MLP neurons of a small language model. Each row is named by its layer, matrix (up: input weights) and neuron, and shows model dimensions 64-191. Each number is 128 + 32 x the weight over its row's rms, rounded and kept within 0 to 255. Numbers have three digits each.
After each neuron's rows, "fires on" lists the tokens most often at its 100 highest values on Wikipedia text that the model never trained on. A number after a token or word is its count.

L4.up729:066061148134074195118111152092165114097107166097153047106128098054146131136169104149091164124174078145130119146120149197067142178080126132087081131147115121134204134166131144140120110104105143098106144146101133108149146090142105119166123126163158116095130157084182165156104119165127128165128106160118120119104175159168076104161181115127130092131142093152146158105111136141121159127132
fires on: "9" 24, " (" 19, " of" 10, "0" 10, " There" 6, " night" 5

L2.up428:131154111184177104172120161135158063106161097133163162152138156059159152141142080115115137075149120209111154144037150168128141118127089129175086117165133137112111128153112155160161124114128119163130192123133063109158126200187161105101139142124099148114121110180094135078162120142150149117148164147136089130163127158121165128139096084068124153097102165155144121102172155189162094134135
fires on: " only" 27, "ails" 9, ".:" 8, " be" 6, "=" 5, " I" 5

L2.up636:106101175095092129095100164142135205144141181097116118202113116003159104184129131136146093230151124070148134083126118068094121176110139095118171119132158122131134144125127121125161084176093133140126140157100149127139128182174102181135079121113123079117152146120064113143124179136132119120163011131114131173097133175138128182113115163142128071156149122102118131113151165155117108113134
fires on: "'" 64, "\"" 18, " both" 9

L4.up505:120124134127091164101126149169188120100122115101155119116159115100177111134134113107116143105091081103132138129153077055152170168099157116059142130147068112118213092083131132075130125202158124075113119102120129123126146136150138139184135069145093132147124106175146121114145140183137108159148166129200115110071131112158077073111091116117071126086130062095142182115130089139156125164147
fires on: " " 30, ")" 28, " at" 16, " the" 12, " until" 5

L2.up222:107178179141129101067110111117091200138106038104130129135124098119126112081121139122141078142112149060148122122178116147117122112085130147122136176144124137036173107166160115105131118120101122127073138091113119101136127072082172117130142167120145174109112074154170151111078111124086060145164139139138113196179109131199163117123208116161125121160170193098138096126135155114143152171136
fires on: "." 43, " Time" 9, " Down" 6, " Canadian" 4, " Gr" 4

L2.up162:093123160166055133108105148125180148126199084097141102116142136044181103116147133160114081202138068089096161125170145150143127140115108094125155130131125110151142202143154122118068106138086070116124179168087094191119102119164134131133109186123096136140106098191196130129139149093106102097128084133127114120149152130154170156128220133037123134132115197139144119116136139167129149196108
fires on: " well" 23, ":" 11, "-" 10, "," 8, "'" 5, " agreed" 5

L7.up312:088086145117142101109123146181118157097030116158135108122096170138155116098130141073124128058115103056133149106132092146116222129104162118065121098185076145103131119114113090150103174180135110150123080102120089091137099125152147132100092163123115105098070117098091170110081151155137073129097137156182109102133140107151155174085163153125102169105082118126107085119121146130139115127107
fires on: "'" 28, "st" 13, " well" 9, " in" 6, " from" 5

L4.up699:112076067146175184153117105090113120129120091155124174141149139165109140067117099170088098078117114113047101123074147116096054135151161132138096174102084172163146129122125095075131125093105140125089121106185068142121154159066184130097113145130155141124175180141141106184168087114142136095093038139071111108148159130126150171141122171133085100144144120121120125134149171201091175119117
fires on: "-" 29, "1" 14, " Hard" 12, "On" 7, "s" 5

L7.up648:135148129106165148106141101159112103054155159136160126096136108106136131149053127095101094066197118064197141155073223067109140151131134128145146169115117121172165065132057093146149123130131134134144130194138170111153115156198161145163087086149136093095185129115149178184157116120118141172119112137092139137114065174159144152126106119130157152103085113145123150060110192123133125151062
fires on: "9" 40, " a" 19, "0" 13, " made" 4

L4.up462:098087089139065164142122111108118064136156086150169182125104155175145087186140094135059087104103120083107125141148171117144129090141176107187067166095104107171138138103101057136187139182134101150109108097116106146145084077107122149140212139118155123110148169135077110189115155077115099137147058147141135108074115149078133112127135106113118111125096127121154084160150141132169141115167
fires on: " not" 29, " Azerbai" 8, " From" 7, " Id" 6, " now" 5

L7.up180:133167121149132167099108153129091112149086134109130163144140160148117090129179086115132126113098177138116097160124192108123142123130114148129062133108115123140131163078101149200143171091111073123119115156115183148162177133123101115173133205106145083153117085106132155107153150078104141174241146169167102132106146100105115152180161113138109108111097117106093019131122165114114112126083
fires on: " not" 19, " a" 19, "1" 5, "=" 4, "/" 4, "y" 4

L4.up644:146167123164113137116152115089125113164164091121158111132131098147132112136129135203171116133111118117136111085149126136200080204146154174160183131151107123123150060131130153145122148101111105098102129114173129160138168087120095117176052128116112111106124181123214187099148080098142125192150132131107122108097095140129115137173084111205177108095128125100125171078122154100110183098083
fires on: " " 66, " (" 29

L7.up123:088146147114180083157170158197097132127137113098142169104166163159119086152164126100130137143129130145121142092094142157106151126086116176177111114136141107139139149079118194191200098124083155105148117173159146173156127096132101183092126121128101153133066146086076154139127135106089166074099154081107155096146120117092163085098185136171131126127122165124158040101138128107091096040166
fires on: " who" 30, " which" 12, " when" 7, " be" 6, ":" 5, " have" 5

L4.up403:151093120087097165119135120138161174189208149109121163186145145062134115187130137133093160113084114111168106138095132148142119126099125136135108101131095114142121151138112112120144174117156127156128143115123116122180075097125163186144255093117177128100122081101082117133097117091100110173129055129196168103086154114147099106134172079159106137149105164099142123182143110101110119098179
fires on: "ex" 20, "|" 16, " both" 12, "Th" 7, " lack" 5

L4.up556:084101176113098089136125160100096153173172115113109105089165116136141157099129105125087139134158104163110145118119155231121146144083156140103123109173134135114158132090121183163154133133139079064108097160126131107165156103093147102146213073054147142154151150149189143146131128131130108163122117107142152112139148144106099127175125084169133120175129149104103185073108133060140110124077
fires on: " c" 33, " sl" 12, " part" 7, " and" 7, " They" 4

L2.up569:131122138097122136184129133145139117159165179104095142131150106119109132131089066102145051105104123064123138126147107095149121176099147150136175037190162103165136091079104138116128145183083101105162129136120125126109176117134122134089148190136161131129140131107152135149141115175182123110116039111139181125144156102125053100130059110090128138096129027126114112154120087074141110134118
fires on: " an" 17, " so" 9, " as" 7, " front" 6, " appointed" 6, " England" 6

L2.up279:098150174095195130163132061152122146230136140152135090067120107188120156105106116119133118179120091173149083122136110101102112110157121102108120093145107112056123106150152117091071115105092163083112043143136141115140113078138139188121092155150147083135147178076166144164107161158149098091121143089107160192140114129085178050167194113109136103144155064162136138115111140114111116118171
fires on: "%" 24, " other" 14, " or" 11, "0" 10, " due" 6, "ed" 5

L7.up427:166102066089113125134168095161151116087086104109139132143138111121170109117064141058138048130153182092052109182168156079112124158093178134153134111078213121167112174100067087145100113118156084140152100129094140137182118104114170096175165117126109111152139146154079029146169100153115134100152117100123106148086169064163160160123106158092162154135121170119137133041111196130081082130090
fires on: " is" 44, "2" 20

L7.up135:124083150108147126130049082182090129055106142149111141105144103120128137111131062151131125164125107196161126121162114144133139109092089117127122180136104143113118163149182048086189155122170133201103133106081171107110175136084143122138084163076129147163124044122155193122140082132125091125132116124159135178152124095148160161115131080153101046087107137062121078153081061118128166144106
fires on: " =" 24, "0" 20, " |" 8, " a" 7

L4.up558:143171061128165131186113099126097180137178113117176122171159106103185179120107127171128146094062108202136126079150165104152077181118170157145097101163134140110057140095116110172121119096140162148148115072164136133190167131102110157127155179156146150128103132149128144141153168080128097112095120125121143120140075117104122164099121150113187096134183123080152147142114162168062169104121
fires on: "1" 21, "0" 16, " All" 12, "/" 8, " all" 8

L2.up68:190134171146131176152134123115100066056187070157126159169166135087169120155118136127106098128167176116160165095141158173123127144206066157179095114165121158098090201133102115166141050146110138140104116173141116156116138151093182143090129147158131170107113083176125147103134154132122115139184182147155120193156133157110105204145105074139131109095182117129159071113137148122102158146130
fires on: " s" 31, " not" 13, " less" 10, "P" 9, " begin" 5

L4.up438:146163153100098127094120124107111142114137096136126105109155122116148166155106113120171091188055131079120101102071146150127120154162160090137138140157082118101092080088140120153116139127097120142074124132172148110102125132135080099140176155090165117087090066156115182098062076102080152166148174088103150175128065181078160191097105123166113101120130115137133086098137139057084128067063
fires on: "s" 34, " World" 15, " length" 5, " Date" 5, " its" 5

L2.up151:073150156145056113158138116192120109059105142108090136116117110109187122132119108196133149137173091161146135132125081115132136205122112189113129065104121105094076129109091153144110130104124164145089115255125140102088103128170133127078152128159126120101100150160128169173113182118089133112144084119134196093134199122144118118102141089106125120107085102093099132117141134133095066141105
fires on: " he" 50, " He" 9, "ond" 6, "\n" 6, " |" 4

L4.up712:148130116169115173133185138157140108096067160106139112137069094132122105088104080132146167165187102064189145150090072157169141092038189116113114177116048134095069134110148158183126121147128132147104099172133223189164118153163112134119143139129078156160169165192136121156116118159115081125155179119129124162085052121145146126092133126113138148137126126133117130173168112118124068124144
fires on: "4" 17, "3" 16, "2" 10, " guitars" 7, " Des" 5

L4.up508:132143101169146130173147148188122144118124087139138122156098171150119109144091096168115112068155119087072150133142095142147186103137163117171175159120058151158135193139204064122118117115182129192093156132123149113199128105123127059116177163128147163102136037139070100117115115117126142213120102128141109132092103143096122146146137075142187104057110186154137132142136069161095131149137
fires on: "-" 25, " first" 16, " Captain" 11, "end" 6, " best" 6

L4.up515:135150114082136156116102111129135098132147119084078140173164129089142124156133118184088124198141094169122112059125142116164117183203154168163068177080069126097140162180194080127165102134214126188139101077141122141172153115129092154098131142139141147149178174127106094136073103115071168137199117152117148121150140085126167140119095185119138198124093113122104040139178130121133119141118
fires on: "1" 51, "0" 19, "-" 7, " Acc" 4

L4.up36:107157159153180081154156122148105103039089132114130137074109097198154073179068101144100129136128106179094101129138124154138137113039081120113103179188143118102128137106171153171127105058173128167124119147099150135145143121124190087109091135124111140152143116116128106156122102193197132122192145136120088090123144170158090110150124143148194188143129144073134134071152134147106115110081
fires on: " B" 28, " H" 22, "2" 19, "1" 12, "\n" 4, " T" 4

L2.up92:085112090104134128158123142132152141043159115093094113094117154107087138137148133124112234054150146192099160139131131163165136149148116095112169085152078123130103140134126170113148134144191139138161197065132167074111173197164117112140173121150104160147145163164119073110137111170164196099079112164196147102128109080177132140112112115173090147134093204106143113158077109142130104132134
fires on: "s" 38, " to" 13, " on" 5, " will" 4, " inv" 4

L4.up170:076092153131088185133096169184148121100080142128071118141135100068147138095163151096048135100186116127128185143148129173093146186156118118089095092127064122129161111139104146070129130194153133114112086172156100183150141121098096100169148092139149135088110095097091098118146133096110137134152050086126123167102132204173076105158187101109127107121155124150151141142151163126148152142160
fires on: "-" 20, " be" 11, " down" 9, " well" 8, " Preceded" 6, " as" 5

L4.up654:136165060114125071137172119122158113119115134136127104108131179161148152087117092081086083145098096084100018070141123097152133217140144142122182099103075106099102151105073080164119111107097062152134143203131147128152120109106181120130096136142171135084133020147079137128114149115099145119088178095139083139123132116105152104093162123204103160117158112151145134120152118168123087162137
fires on: " not" 34, " to" 22, " just" 7, " cannot" 4

L2.up722:183155126157160154219112139128147056039119102124149130124126129077076129152145119169168200212165077120109135084099110146116121104170141121119120091090079122173090117116116125106138087106138120103103191134168080103126122000090118141164139139110138075129087152102165093138131129221099127058054080140152114144102135140108098127127124179150121143138118120094125145122103150115109142157133
fires on: " by" 38, "ologist" 11, "=" 6, " th" 6, " opposed" 4, " compared" 4

L7.up265:154113151138097165084026170147139114103168119136156163169065131132124157095112134169186139129137106168087085107137110139145144176129123141127144096160132120146105176137153171130163171163106143179187078192154131135091088135199159130130135111106143119097156126103167225114088161095109103154126109140138150163062224101161104167143106125132132112165126090121111127109074146133114134129130
fires on: "," 33, "1" 13, " began" 10, " born" 6, "2" 5

L7.up343:134119163123128162122134111149153121110118119119077114102098115166117120174140094164143094110127161124139065132133121135057123103083079147096086102118116111088146095185053125128148092096075130137193174183151139125145182121144145080120169113140121105096061095135021050126117207202113141085112112159131212165131133128154135105129123109119142114136150148116131110120150162140134078120111
fires on: " (" 40, " re" 35, "9" 5, " mid" 4

L4.up474:135095143152153134130119143142146042097124132127044157130138078141160123166159094153027125064153161142125144101170114176113129117101135107077107138151092104165068100081107155081165100156182150121075099169144139145095178120086093122121120082126146144093108119134138092149149154138134102096131077120182049164087067172116074134097162131120146111083166112127127112087148125091168122167164
fires on: " well" 21, " St" 21, " th" 9, "=" 8, " September" 5

L2.up216:174139118161124119153137098151067128105129207125153148059136118159177108087108161087140160173089198088150074162172167147131145111186124104109131122197121106107128124157151112143099166153144080168167093100122159116139200127132214097145090162134145147149128098106142123138125096113124135168160142141124143102125119157220145108123109187194115121111117143108096141132121106105126161117131
fires on: " she" 25, "w" 14, "its" 8, " She" 8, " short" 8, " not" 7

L4.up160:088141126159109227136112076124138147114172074171150196180098155125138143105081209095145116133138189142209143133154126103074097170118120152141151165098118145137155136102137180117128125153131100066155151145169153123114138213174124167182130136111103136182125123098120142065113113129138104126150134089196149146094085158117094136165173116114168075127067118115123157144080104136181103118186
fires on: " a" 17, " where" 17, "7" 15, " e" 7, " des" 7

L7.up373:132130104175127083128089112112144094161128124113132076126095144121123063155155081083171102160123168129129129135167103136124077153160109103132122146118074027140102130079072125108086158174078172127181103133214133123128160129126112126079098147096073162131142117126167144171152138107128112147146084165139174139148078125119139123140123112181080193164144103095156111168196109110059077110098
fires on: " as" 95

L4.up742:126118113149143165142138136111115064112153145135101111144135091110142130169090095225086143173135165098113188130120132164156132209191137133125096141125112151090173182125085103145134116136161201177070110132132154154164171095122020148131169117142118129103128104135103120117097126192083157139141136108131131155200123132128140101145126127130176145062158101149134097072172143091100129104064
fires on: " began" 12, " late" 11, " started" 9, " in" 9, " early" 8, " /" 7

L4.up223:105098048173179111164086188181137091098169057079085137124129139148123130143071133147098086061128123195069118106093149197147153172172116127174092177159107152092137171158138102114122140118143190134126131103173124116127104168095109146157097165189090159150129151095078139132123156137179179033180089142125106109159099153110172086182196089129124160098116142146134176136190139171118186147146
fires on: " Hard" 14, " An" 10, " /" 9, "An" 8, " Dark" 7, " Big" 6

L7.up115:134128089122150113141204131118100193155130104118130098106121118100118152118185089121122135098142193162099124147142089159096107096134161134131157113169116132125109156133058065128143118120159164097167134173142112104174085181138206123132139145136116144137080122170134123139133186134128079172136186161161145129084119174150143095118142056152148171158153144152143133147143181180123132097135
fires on: "0" 38, " a" 14, " m" 8, " at" 8, "1" 7, " Davis" 5

L7.up424:120122153127132114139106187117112172154120158176126117173070098132128111112105157106186140129160104123049101066111121112151130097139066147146205060102110090133095118124198149110119138174145144165126144194136160155170129181121097113114116132183128128127092178148103157151122169068072150153150111174138142112145192160107125096127133133170149111174120174090148161053076198086092094150127
fires on: " (" 25, " |" 17, "===" 12, "\"" 9, " a" 5

L4.up126:141093154141134131087152145130109160168151068099151134153089153146095110142105152156154157138122110125077123086156093087158176097092183135164180185141110140130055120094136172203133140119107186150162130160150110140111146185100090160144102209147090137139107181144148121124160121096119190110152172118103148120158062058127120103085128162156195129123086155130117145129080107139073127165104
fires on: "%" 35, "." 33, "6" 4, " eval" 4, " goals" 4

L2.up500:104122123168157116110150132130186100111131075152140080077145150158120125173101143114105154170138123105115143130081082146143121123135114148128116125088120098156102124155108138118094150130149148106133110178113167115114201187132096132091093128165151113108125162166190154136143146153159164164123128124116128103145121093094165148159122225213129114128109125189109101147138134239143138003109
fires on: " S" 36, " between" 16, " well" 12, " by" 7, " to" 6

L2.up661:141128180140102146123100101139119140165127118156124109138148121162136130043155134160145145029107100154142165144138162202159127086087118098145119225100085157111120099175155120130157160101118064147105114112129139116139150142131129120136087200117077172158106079116145194152137132118125166155114204165104118111151114189128123088145185101148110107116133130132177136122151114153125140079131
fires on: " of" 37, " order" 9, ")" 7, " Score" 5, " details" 5, " about" 5

L2.up682:066134152040122175096129186119157151130130157099123107110118130073147129147128124147111097123146190174144139120226125116111124152077144145119167129053170113146149109091163107133136107158083137104121067182138105174123068049154161152111102128097108084117119131127108124145136144159107106135123041121083140137110158151041098145127164032099147127141128096141136138127197124146139122035103
fires on: "\"" 79, " named" 4, "'" 4

L2.up764:171133102159171129114134123120174255099141112121113163042124119112181107108132217078140072075121103117165121160124152164158131146104105117119138115173119119105167110143149165173183126141130094171117191115082123130131110173134110103086137112156128157114115086164180121135140076135103106159207190150152124112135127127088103154128141133082115189107132117144156083148042120150128124081127
fires on: "." 37, " called" 14, "Japanese" 4

L4.up607:097144158115122139122154132171112124101167095144129110184094139134132121143088174120143109135118090187087100137067115143053088106099074162155153146135179126107115142113140132153099135140089110184185124157131049160116074137132109141136087158155108126161158123148140146155149088141135137078162218175104122127131142082055123179089110143120066115114093176083129108160149163155130099069151
fires on: "%" 32, "'" 22, " R" 13, " J" 8

L4.up713:149099114113115046149137163131118125107067131086155123116118157175131129124115061084137111060093159118079182134115112081148128110133146108138148182119089161131127176143112155074159153132156123164043125115106150114157124078115113118119140062171117121153205091153128069142147150147161139117118139112171140130149095123124147109113076139113058128109116132119130132100231128154129080121177
fires on: ":" 42, ")" 15, ".:" 8, ";" 8, " |" 6, "6" 5

L2.up164:121131151068124111159101133119118153218158119134111123123131141061125096131159128148155136177167136087151130120182131169110148103101081096129142162161116172124111168134114123088121127114145161135104162171103123137112100065112095127134121128107106104134112122208163176131145157107133136178159127144071082199140103157125115136130186199237144121143113183088140143111144121141121150166114
fires on: " al" 27, " time" 11, " began" 5, " ever" 4, " started" 4, " International" 4

L2.up382:069146141119115150134121182130165176129118098121144172141121090096125139130140098103064165170137076145152109121106129124128123130104113114133106176122128123102148199141125123145138130148084164130094129118109114120161092133150134109144083117125131110124145192127109147112132124097112097182117167119121090142156113127088089177165141049174125122096123191102156122128173127159143093244126
fires on: " by" 45, " only" 11, " " 8, " ft" 4

L4.up541:172219131095151120118127166090093101160164113115106146111078107139088093167118041177065107085083143146083077070099194177184125146097103124140156195157096137118112100146110185195130097124142129166081122131130127139083213093097122167096089116164134130112131119157181109176113164132104135211120142125114090156105141108121111156116105158155135116135087106111126114115171105125083124083135
fires on: " B" 39, " " 11, "a" 7, "he" 5, "6" 5, "b" 5

L4.up721:138170127145118135116162143107129125076186124121131104076086091118119115082120126106183111134135083119058059123137121070118084127134154154128167143147074124146105076139155086176129159100092092109139153134145075101061155165070165064117030098139098120122150154138104145146152064131142108075170064077080036116128094146169145119072148123148150182132115137134122194146095170143074149142116
fires on: " |" 22, " A" 21, "–" 21, "3" 13, "9" 5

L4.up159:078125170118124053097085143201138130081107154127144157124139129089166149072115145100174165132142073091174083125139143068111208127216083136100120077115150129145147086148183072115096120112116049087152160124111106104157095141095129059144096138131124097137080126076133115154123076120156102124160120101117140125145116092113143099180118117151131096126131089132120140126061112130160109173173
fires on: "–" 29, " '" 11, "iet" 9, " Date" 8, " when" 6, " played" 4

L2.up379:072132127121056144135117137104153119203102127131131113114122138069188108155114164129165100233131127120123130139167173090106142126081146123121124088111151122125181132124184117140152118163104061124125179198108077112130059143147171087156053068082098133148136102159116104098142148085111099147140055116100130109115129131156114167094162093169131151131116153104142160133143121102115139170091
fires on: "." 30, " only" 10, " number" 8, " named" 6

L2.up470:056120115138033128150126149132137255169103095125119074121136121154115099123157124145122088101107086201113107138156134137112128146102117120127158110116143152138172134151148129106121151114110099139135196052107153135124125093121137130140149112141149200116132175154103154119133150134141117156128135104116102164123087064143158151103194112237122142134118172090165112124106132116131123195129
fires on: "a" 17, " of" 12, "al" 9, "ous" 8, " change" 6, " Le" 5

L4.up492:177142086107133137138126090078106157152158149153117161123182142145147087113144183130160073046067161143030091165134086203102089156090163149164158158137070115184169108132117116111125107128112089107113132144110124177142181105110141149106177073159171082092153127113077107128083061081115156140099117107123113111121236145095128141099105116110086066090129123100133083131124135131104154089091
fires on: "–" 37, " " 22, "-" 10, "0" 6, " Cold" 4

L4.up116:113109065129135124099103109128133150154100122171149134077101128120146109088116211117112064128144137148107118170136146109121182127145113104134096076151209136161169168149104132128129137159156078099182174126116140155097089172110169111100189125106091115165075121089105104181107107136157133081114151112134130093139175142149085070126184069138144072147133119127141176155026124119112126128081
fires on: "'" 65, " can" 5, " I" 5, " still" 4, "I" 4

L4.up595:112136053117173070134153152128131096117129183153130137142105156141110170175081185149162077147122175150111162096138098127181189137136131048156095114143155154167152176161119118138117084190157111143176117147133171126114124107146119118102153146142122157205121117134088113150147096129150159073172226108138107135148139172105112117116131081157158083116138109101129178138098109160112151098132
fires on: " I" 42, " " 10, "I" 10, " not" 7, " can" 6, " did" 5

L2.up253:067092134099048117100142148171095112043110127144117087161121117118138093173111131152098191195154111130121197122113105120121136146092166187111131096153210092102108136119067128123163107167084140117125149223140151122096118152148122124113159112146141106106120082132159123139145147133130123144142036129058126152143175114161104155124107230132121119134091129118085159127179140137066152083065
fires on: " while" 30, "orm" 5, "ide" 5, "'" 5, "anc" 4, " but" 4

L4.up672:187157126141104069100138135150159088085072148108075140110130113112136137187131151188077031167132179059123144155120139218152121129088139094127115130147125122094138202132117122115160097096154153139090149151097171113131141122113111134153119070099147144088184084089148137105057127188143122142130144113178093142129157166127111158117160097128129152083128140184115110127120143097143074128118
fires on: " st" 38, "9" 11, " |" 11, " aff" 10

L7.up703:118147196139076075162070180138136097138128187181131133126126136129097145148150081207163145151084069163213072093128151156054145143056123158151115120118115140141150130079156152122122124097099121111172172134100127133140105134151114164120172122106093147093091095071117137168126175112113147066101162111158127107194134122165169112077129106180104118128131114130173153149123098153071100072141
fires on: " under" 20, " out" 16, " over" 9, "3" 6, " all" 5

L7.up389:126113132175068123125077166206146116119097103123107106113117149128093138117156117153143104113144069157108192129118094139116140218168109106172146115128081138152202149123176120154130114157155099057161172140154127136156110107154180151099209170168119117152093142088081101175099152139123111118112156193148156140118119158162165171083136077129135106150116138108121137162113128143117114100133
fires on: " March" 12, " February" 11, "2" 10, "3" 8, " January" 7, " April" 6

L7.up121:075156118097120173086159125139119171189107118118150161133085192122145103145128068155110169092097123124164084157119154130134195115048146118138146097110151107126147121124092128069140086102142175149145098215123115126115133110183131144113146110133098143173086145192135168083154118168117085158091141136145140158102109185110150098128093129083078078129087118028117115110199152145131133150182
fires on: "9" 35, "–" 9, "8" 6, "," 5, "5" 5